Part of a small language model's weights.
Size: width 224, 7 heads of 32 (1 for keys and values), MLP 640 SwiGLU, vocabulary 8192, 10.8M parameters.
Architecture: RMSNorm before each block, rotary positions, untied embeddings.
Training: 159M tokens, 10508 steps.
MLP neurons of a small language model. Each row is named by its layer, matrix (gate and up: input weights) and neuron, and shows model dimensions 32-159. Each number is 200 + 30 x the weight over its row's rms, rounded and kept within 0 to 999. A neuron's up and down rows have the sign that makes its largest values positive.
Before each neuron's rows, "fires on" lists the tokens most often at its 100 highest values on Wikipedia text that the model never trained on; "fires after" lists the tokens most often just before its 100 highest values on Wikipedia text that the model never trained on. A number after a token or word is its count.

fires on: "-" 47, "8" 12, " /" 5, "F" 4
fires after: "\n" 35, "\n\n" 14, "10" 9, " (" 5
L4.gate432,168,198,205,197,158,220,162,202,227,180,173,215,163,178,195,134,185,195,210,234,154,209,224,230,217,145,176,184,191,197,158,249,185,175,164,190,191,191,196,239,206,190,214,212,210,225,204,146,164,181,231,192,229,177,197,240,230,206,202,188,206,206,186,171,202,181,166,242,200,157,222,165,154,168,213,238,219,200,128,215,187,213,199,275,214,181,170,183,134,204,164,218,176,212,188,157,207,170,213,197,243,206,199,149,224,175,219,189,202,157,215,206,245,188,194,181,237,150,228,211,200,204,165,216,187,242,214,242
L4.up432,179,220,202,200,189,151,183,183,242,125,220,190,255,144,188,222,239,207,224,187,186,198,231,230,168,252,194,230,188,230,202,192,257,165,167,236,163,177,178,206,162,168,267,246,158,203,168,158,226,174,210,186,187,200,189,265,195,193,217,270,225,231,178,195,178,172,173,207,206,162,191,189,209,193,200,193,166,206,186,241,163,121,166,189,228,201,195,178,195,175,145,161,208,198,184,168,224,187,192,201,192,167,214,173,193,173,223,154,190,145,165,224,252,201,215,246,187,203,154,249,212,212,221,220,193,205,205,216

fires on: "=" 100
fires after: "=" 100
L2.gate477,205,254,223,189,143,189,240,186,218,197,214,193,228,232,240,222,207,232,264,141,167,173,208,187,200,224,180,206,218,159,215,181,152,213,176,168,176,229,237,168,158,160,119,197,188,212,206,190,179,247,220,188,262,171,192,194,225,158,191,203,215,220,219,142,178,188,179,251,150,242,199,186,154,254,217,235,186,176,167,201,200,204,207,223,199,198,171,214,175,191,166,145,209,123,208,246,150,135,183,179,190,166,172,185,146,225,228,237,190,231,195,243,233,225,196,145,198,229,179,175,241,214,243,163,185,187,216,238
L2.up477,212,121,210,206,189,193,211,246,214,197,175,184,230,195,217,273,213,178,168,208,216,213,192,212,182,246,189,191,210,189,240,258,227,282,228,211,166,186,170,208,217,149,219,219,222,214,203,242,217,193,245,137,236,183,218,163,174,198,216,203,212,201,184,191,181,223,181,197,231,165,152,233,195,230,229,232,216,181,171,258,184,183,223,219,211,232,136,177,204,203,195,184,249,220,168,224,180,163,209,202,183,188,179,183,276,142,187,191,164,255,219,216,189,152,189,176,229,191,236,145,189,242,203,216,186,187,213,224

fires on: "19" 52, "18" 10, " more" 5
fires after: "–" 35, " (" 34, "." 5
L9.gate76,188,190,166,226,200,188,237,208,175,239,208,181,209,238,174,210,230,196,193,180,185,245,212,206,240,207,124,163,141,222,233,182,177,139,204,250,172,174,195,210,240,232,244,164,233,210,195,177,205,206,239,173,214,169,153,239,180,195,208,187,228,222,193,152,201,217,169,221,191,166,169,220,200,216,177,186,251,224,246,218,185,244,258,165,231,212,192,215,215,169,217,248,272,243,167,213,263,188,268,221,187,203,181,147,179,224,226,219,233,209,223,232,237,137,157,154,165,174,208,185,166,210,151,193,218,200,154,185
L9.up76,229,231,229,221,199,203,230,150,235,185,205,163,213,196,230,247,156,182,275,221,173,182,203,240,191,142,114,189,170,218,175,227,248,217,173,200,195,219,233,198,177,251,236,215,215,196,199,166,264,218,255,122,273,207,183,208,191,216,198,171,188,207,194,222,217,162,216,183,203,230,173,261,163,208,170,209,213,213,146,200,214,212,200,200,250,191,176,201,199,175,253,211,204,216,166,191,236,185,195,149,202,143,186,213,211,230,151,232,144,183,234,180,186,211,136,254,207,193,228,218,212,185,156,164,206,138,235,173

fires on: "=" 62, ":" 33, "iot" 4
fires after: "=" 61, "our" 4
L2.gate412,187,202,218,216,151,245,161,210,222,208,224,156,189,192,206,201,282,191,199,178,222,157,188,187,178,173,178,149,197,249,197,257,158,182,159,223,217,160,216,120,237,237,203,194,143,196,149,209,146,164,193,207,214,216,156,178,200,160,247,194,168,222,196,208,146,232,153,219,160,243,177,184,130,210,208,145,167,168,132,175,189,179,216,173,212,243,185,203,205,190,188,210,189,217,218,157,156,233,189,188,176,262,206,237,251,190,208,198,174,151,211,212,171,189,184,182,171,192,237,231,223,229,192,244,256,192,220,244
L2.up412,273,170,221,222,239,193,184,192,229,195,182,220,171,199,220,191,203,242,223,238,251,129,238,178,249,178,202,203,178,204,167,218,220,177,239,179,191,231,161,189,281,187,198,206,180,247,205,220,166,233,195,210,191,177,184,250,213,183,209,188,154,219,204,240,150,159,187,220,174,197,176,168,218,211,231,268,178,207,193,199,220,173,216,153,182,205,231,213,158,178,160,196,209,241,195,184,161,205,240,226,213,204,209,192,212,162,192,216,141,182,196,223,153,190,146,186,157,253,163,177,226,242,228,237,189,213,196,187

fires on: "M" 74, "P" 16, " ISBN" 7
fires after: "\n\n" 20, "-" 16, "=" 15, "\n" 12, " (" 8, " \"" 7
L3.gate360,220,238,183,205,215,216,181,210,193,186,153,148,213,205,236,212,185,226,218,178,181,247,196,207,194,197,216,207,172,204,201,179,159,194,223,186,169,181,280,199,238,171,233,194,232,159,213,203,188,160,212,203,255,163,161,218,149,219,191,196,184,212,221,192,175,175,226,172,158,232,218,200,163,223,264,201,233,217,215,228,170,182,200,190,196,181,171,203,181,234,173,192,238,205,191,162,231,186,244,218,205,208,205,160,217,160,162,188,163,218,224,193,169,155,179,213,226,180,208,193,191,179,198,184,152,248,220,158
L3.up360,186,226,208,230,184,185,204,194,198,214,187,135,257,232,191,202,212,215,219,148,208,238,206,184,185,158,254,209,190,198,229,179,151,161,216,178,165,173,165,207,179,156,150,276,269,217,229,190,176,198,201,203,191,208,147,209,154,199,200,312,207,204,186,197,204,208,200,192,194,165,191,219,160,182,168,171,183,210,217,178,185,142,175,192,194,169,191,185,217,240,185,200,233,182,230,231,203,171,203,250,221,248,197,236,195,187,221,227,187,175,201,182,277,247,197,203,243,155,203,201,207,207,162,222,143,186,270,221

fires on: "-" 46, "," 16, " (" 7, "." 5, ":" 4
fires after: "\n" 45, "1" 11, " (" 6, " mi" 5, "0" 4
L7.gate12,205,201,224,245,184,204,160,198,150,180,111,238,172,177,200,208,169,219,182,176,164,227,209,225,236,198,250,207,196,193,134,180,164,204,214,218,174,197,228,212,205,183,221,176,192,229,230,173,181,227,208,166,168,172,258,205,193,229,211,265,172,228,268,205,194,207,202,235,211,239,221,170,158,179,163,208,227,215,196,213,236,198,195,215,155,181,181,215,181,229,183,218,169,280,241,213,208,152,195,188,202,198,251,160,213,224,175,247,181,212,235,180,197,228,138,225,240,177,257,177,189,231,194,217,170,160,209,247
L7.up12,199,232,223,261,231,208,270,193,196,216,199,191,187,188,202,219,217,211,180,166,207,167,234,203,241,199,195,205,172,226,143,160,169,231,174,237,120,180,231,196,204,205,211,222,214,204,174,208,240,188,159,194,243,218,253,222,201,207,181,233,149,208,218,227,233,136,172,159,152,194,192,226,199,183,173,236,157,190,218,230,215,204,194,215,226,216,210,176,215,183,211,186,180,259,207,185,177,198,136,199,279,155,208,205,248,232,246,148,234,193,210,227,178,226,225,177,191,194,161,173,151,162,217,190,241,225,244,177

fires on: " is" 24, " the" 12, "." 11, " (" 11, " an" 10, " a" 9
fires after: ")" 35, " is" 26, " (" 4
L4.gate255,152,216,205,128,204,281,212,211,227,214,186,135,155,186,185,196,211,221,211,169,250,196,241,170,248,176,244,181,277,172,225,240,191,256,184,218,190,230,198,243,205,174,192,195,235,251,202,193,212,231,229,202,189,224,231,208,210,128,205,280,200,191,282,165,191,164,179,168,209,143,233,218,203,188,157,183,234,156,182,194,213,231,170,191,247,196,205,192,215,228,179,215,172,203,198,226,222,193,179,171,226,197,234,211,179,195,182,230,193,241,245,181,260,216,163,193,213,133,214,188,193,196,204,203,202,261,194,266
L4.up255,231,212,235,166,222,178,251,237,262,212,175,181,207,168,214,209,221,213,211,198,234,143,157,180,206,198,188,203,213,187,174,245,178,194,209,185,164,206,218,229,204,208,232,178,191,263,255,210,235,211,191,218,211,188,151,269,180,146,194,162,204,256,223,136,239,223,174,211,203,192,195,220,143,183,209,201,241,202,174,205,175,215,232,203,210,172,150,175,158,220,180,221,158,224,201,225,231,169,201,190,235,167,262,140,161,229,205,176,183,265,146,193,255,183,216,235,229,203,236,183,187,191,203,175,171,236,251,193

fires on: " 18" 71, "18" 14, "17" 6, "/" 4
fires after: " (" 21, "," 18, " in" 13, "-" 7, "s" 5
L4.gate226,155,211,150,178,213,263,217,220,224,232,199,214,160,233,128,194,229,225,189,204,219,187,176,199,228,161,217,214,190,203,220,189,195,185,147,177,225,190,196,219,206,190,174,166,177,174,265,177,153,195,195,179,192,226,181,212,256,210,201,166,243,200,249,175,215,259,202,218,125,192,220,209,183,278,191,144,199,214,222,222,222,217,184,263,252,161,169,227,206,168,189,243,190,236,138,222,191,201,227,180,191,190,236,150,180,227,208,226,192,281,180,219,205,178,203,214,198,208,216,152,182,192,187,203,179,233,208,156
L4.up226,204,206,185,216,220,208,212,149,169,253,150,166,198,222,161,172,258,233,198,195,166,269,221,185,240,247,139,222,152,202,227,215,176,236,206,186,191,244,227,244,156,212,249,176,173,183,215,223,166,208,228,200,203,185,203,152,181,186,201,183,222,206,190,203,232,271,184,176,153,187,167,212,206,245,124,180,201,177,214,239,208,217,209,162,236,200,119,208,203,131,221,188,196,203,179,199,182,197,207,229,141,170,192,177,238,216,146,201,224,227,240,183,187,175,179,162,223,230,213,188,167,194,148,215,224,190,228,203

fires on: "19" 38, ":" 9, "nt" 6, " south" 4, " Ba" 4
fires after: "–" 27, " the" 13, " (" 11, " la" 6
L9.gate207,216,171,204,301,210,209,143,181,238,249,196,213,222,238,189,218,205,212,204,215,232,206,180,193,214,192,177,193,181,223,210,199,214,169,182,205,144,201,187,204,215,171,152,208,179,200,146,152,184,202,182,158,148,244,176,238,195,221,227,205,277,181,210,220,279,174,188,179,107,233,218,182,177,201,198,199,265,193,182,123,241,189,203,181,203,180,181,239,198,146,176,158,238,189,205,171,204,197,212,266,234,227,188,198,226,183,219,198,183,239,264,190,212,181,167,216,203,199,201,227,171,235,164,142,195,125,182,202
L9.up207,225,150,234,229,179,208,219,198,204,174,193,250,163,125,221,225,201,136,202,176,247,184,228,206,204,224,174,123,212,228,195,226,228,152,203,166,200,205,222,181,209,191,209,241,216,218,229,165,203,220,184,195,226,212,216,179,182,203,203,187,172,181,212,216,158,205,166,188,237,246,203,199,144,187,175,196,171,251,191,188,196,220,167,161,182,207,251,227,196,142,186,173,225,218,182,214,258,172,220,248,249,155,180,171,186,238,146,193,206,171,194,223,216,195,185,236,192,192,127,179,182,250,212,248,210,194,190,208

fires on: "|" 71, "=" 24
fires after: "  " 71, "=" 24
L2.gate203,192,201,240,208,200,187,240,166,188,188,227,165,208,170,240,207,214,154,251,208,169,182,171,230,217,222,168,150,247,177,197,193,240,214,185,184,207,172,224,169,181,200,177,180,164,187,239,207,185,185,218,188,194,155,167,191,199,166,207,170,160,255,215,214,228,207,223,260,180,212,176,212,177,205,208,207,204,131,140,230,189,226,250,198,242,158,209,215,226,177,228,209,200,148,195,162,235,179,198,242,207,184,218,137,151,167,179,237,203,179,229,247,138,196,243,202,170,234,179,216,217,227,206,157,149,159,213,146
L2.up203,170,174,201,199,206,156,199,223,259,198,175,147,226,165,163,198,225,212,194,201,239,190,237,244,232,202,187,217,207,196,204,194,262,177,219,205,188,193,250,159,221,173,198,219,194,134,180,198,242,172,167,188,224,173,169,255,219,114,245,239,191,205,215,176,138,258,177,177,147,202,206,154,262,216,223,191,242,239,202,207,143,194,168,151,191,223,186,242,179,224,244,226,180,164,188,148,213,180,176,247,202,176,200,183,250,181,207,210,189,204,222,295,189,145,176,174,251,234,171,249,216,218,234,189,233,200,194,226

fires on: "=" 71
fires after: "=" 77, "." 5
L9.gate41,178,181,198,219,217,166,236,242,216,243,173,227,238,193,222,183,177,194,185,156,216,220,214,245,175,133,132,182,219,189,234,218,235,196,187,211,217,173,218,178,193,165,241,239,221,193,176,213,230,199,218,206,203,254,180,206,205,170,198,231,274,214,226,218,191,207,278,202,235,160,207,170,146,203,202,227,171,193,221,196,198,160,193,223,216,163,172,207,232,216,242,289,247,190,230,210,208,193,202,213,189,183,199,142,203,211,146,202,183,188,221,178,166,183,202,164,117,183,218,219,201,205,228,179,125,157,161,231
L9.up41,233,197,204,216,194,174,193,253,158,234,192,209,173,254,195,168,197,235,236,191,211,216,230,224,200,255,221,196,235,192,229,216,215,166,195,177,182,196,168,164,195,181,213,219,175,198,195,190,183,179,143,206,219,180,172,211,211,154,178,183,251,246,196,268,213,213,232,184,157,235,165,243,221,222,225,210,226,220,182,201,241,218,215,179,171,169,178,189,173,217,218,192,224,221,154,171,226,145,219,168,143,219,201,153,231,242,220,216,208,150,168,239,179,202,211,172,203,171,180,196,148,250,232,202,175,217,189,171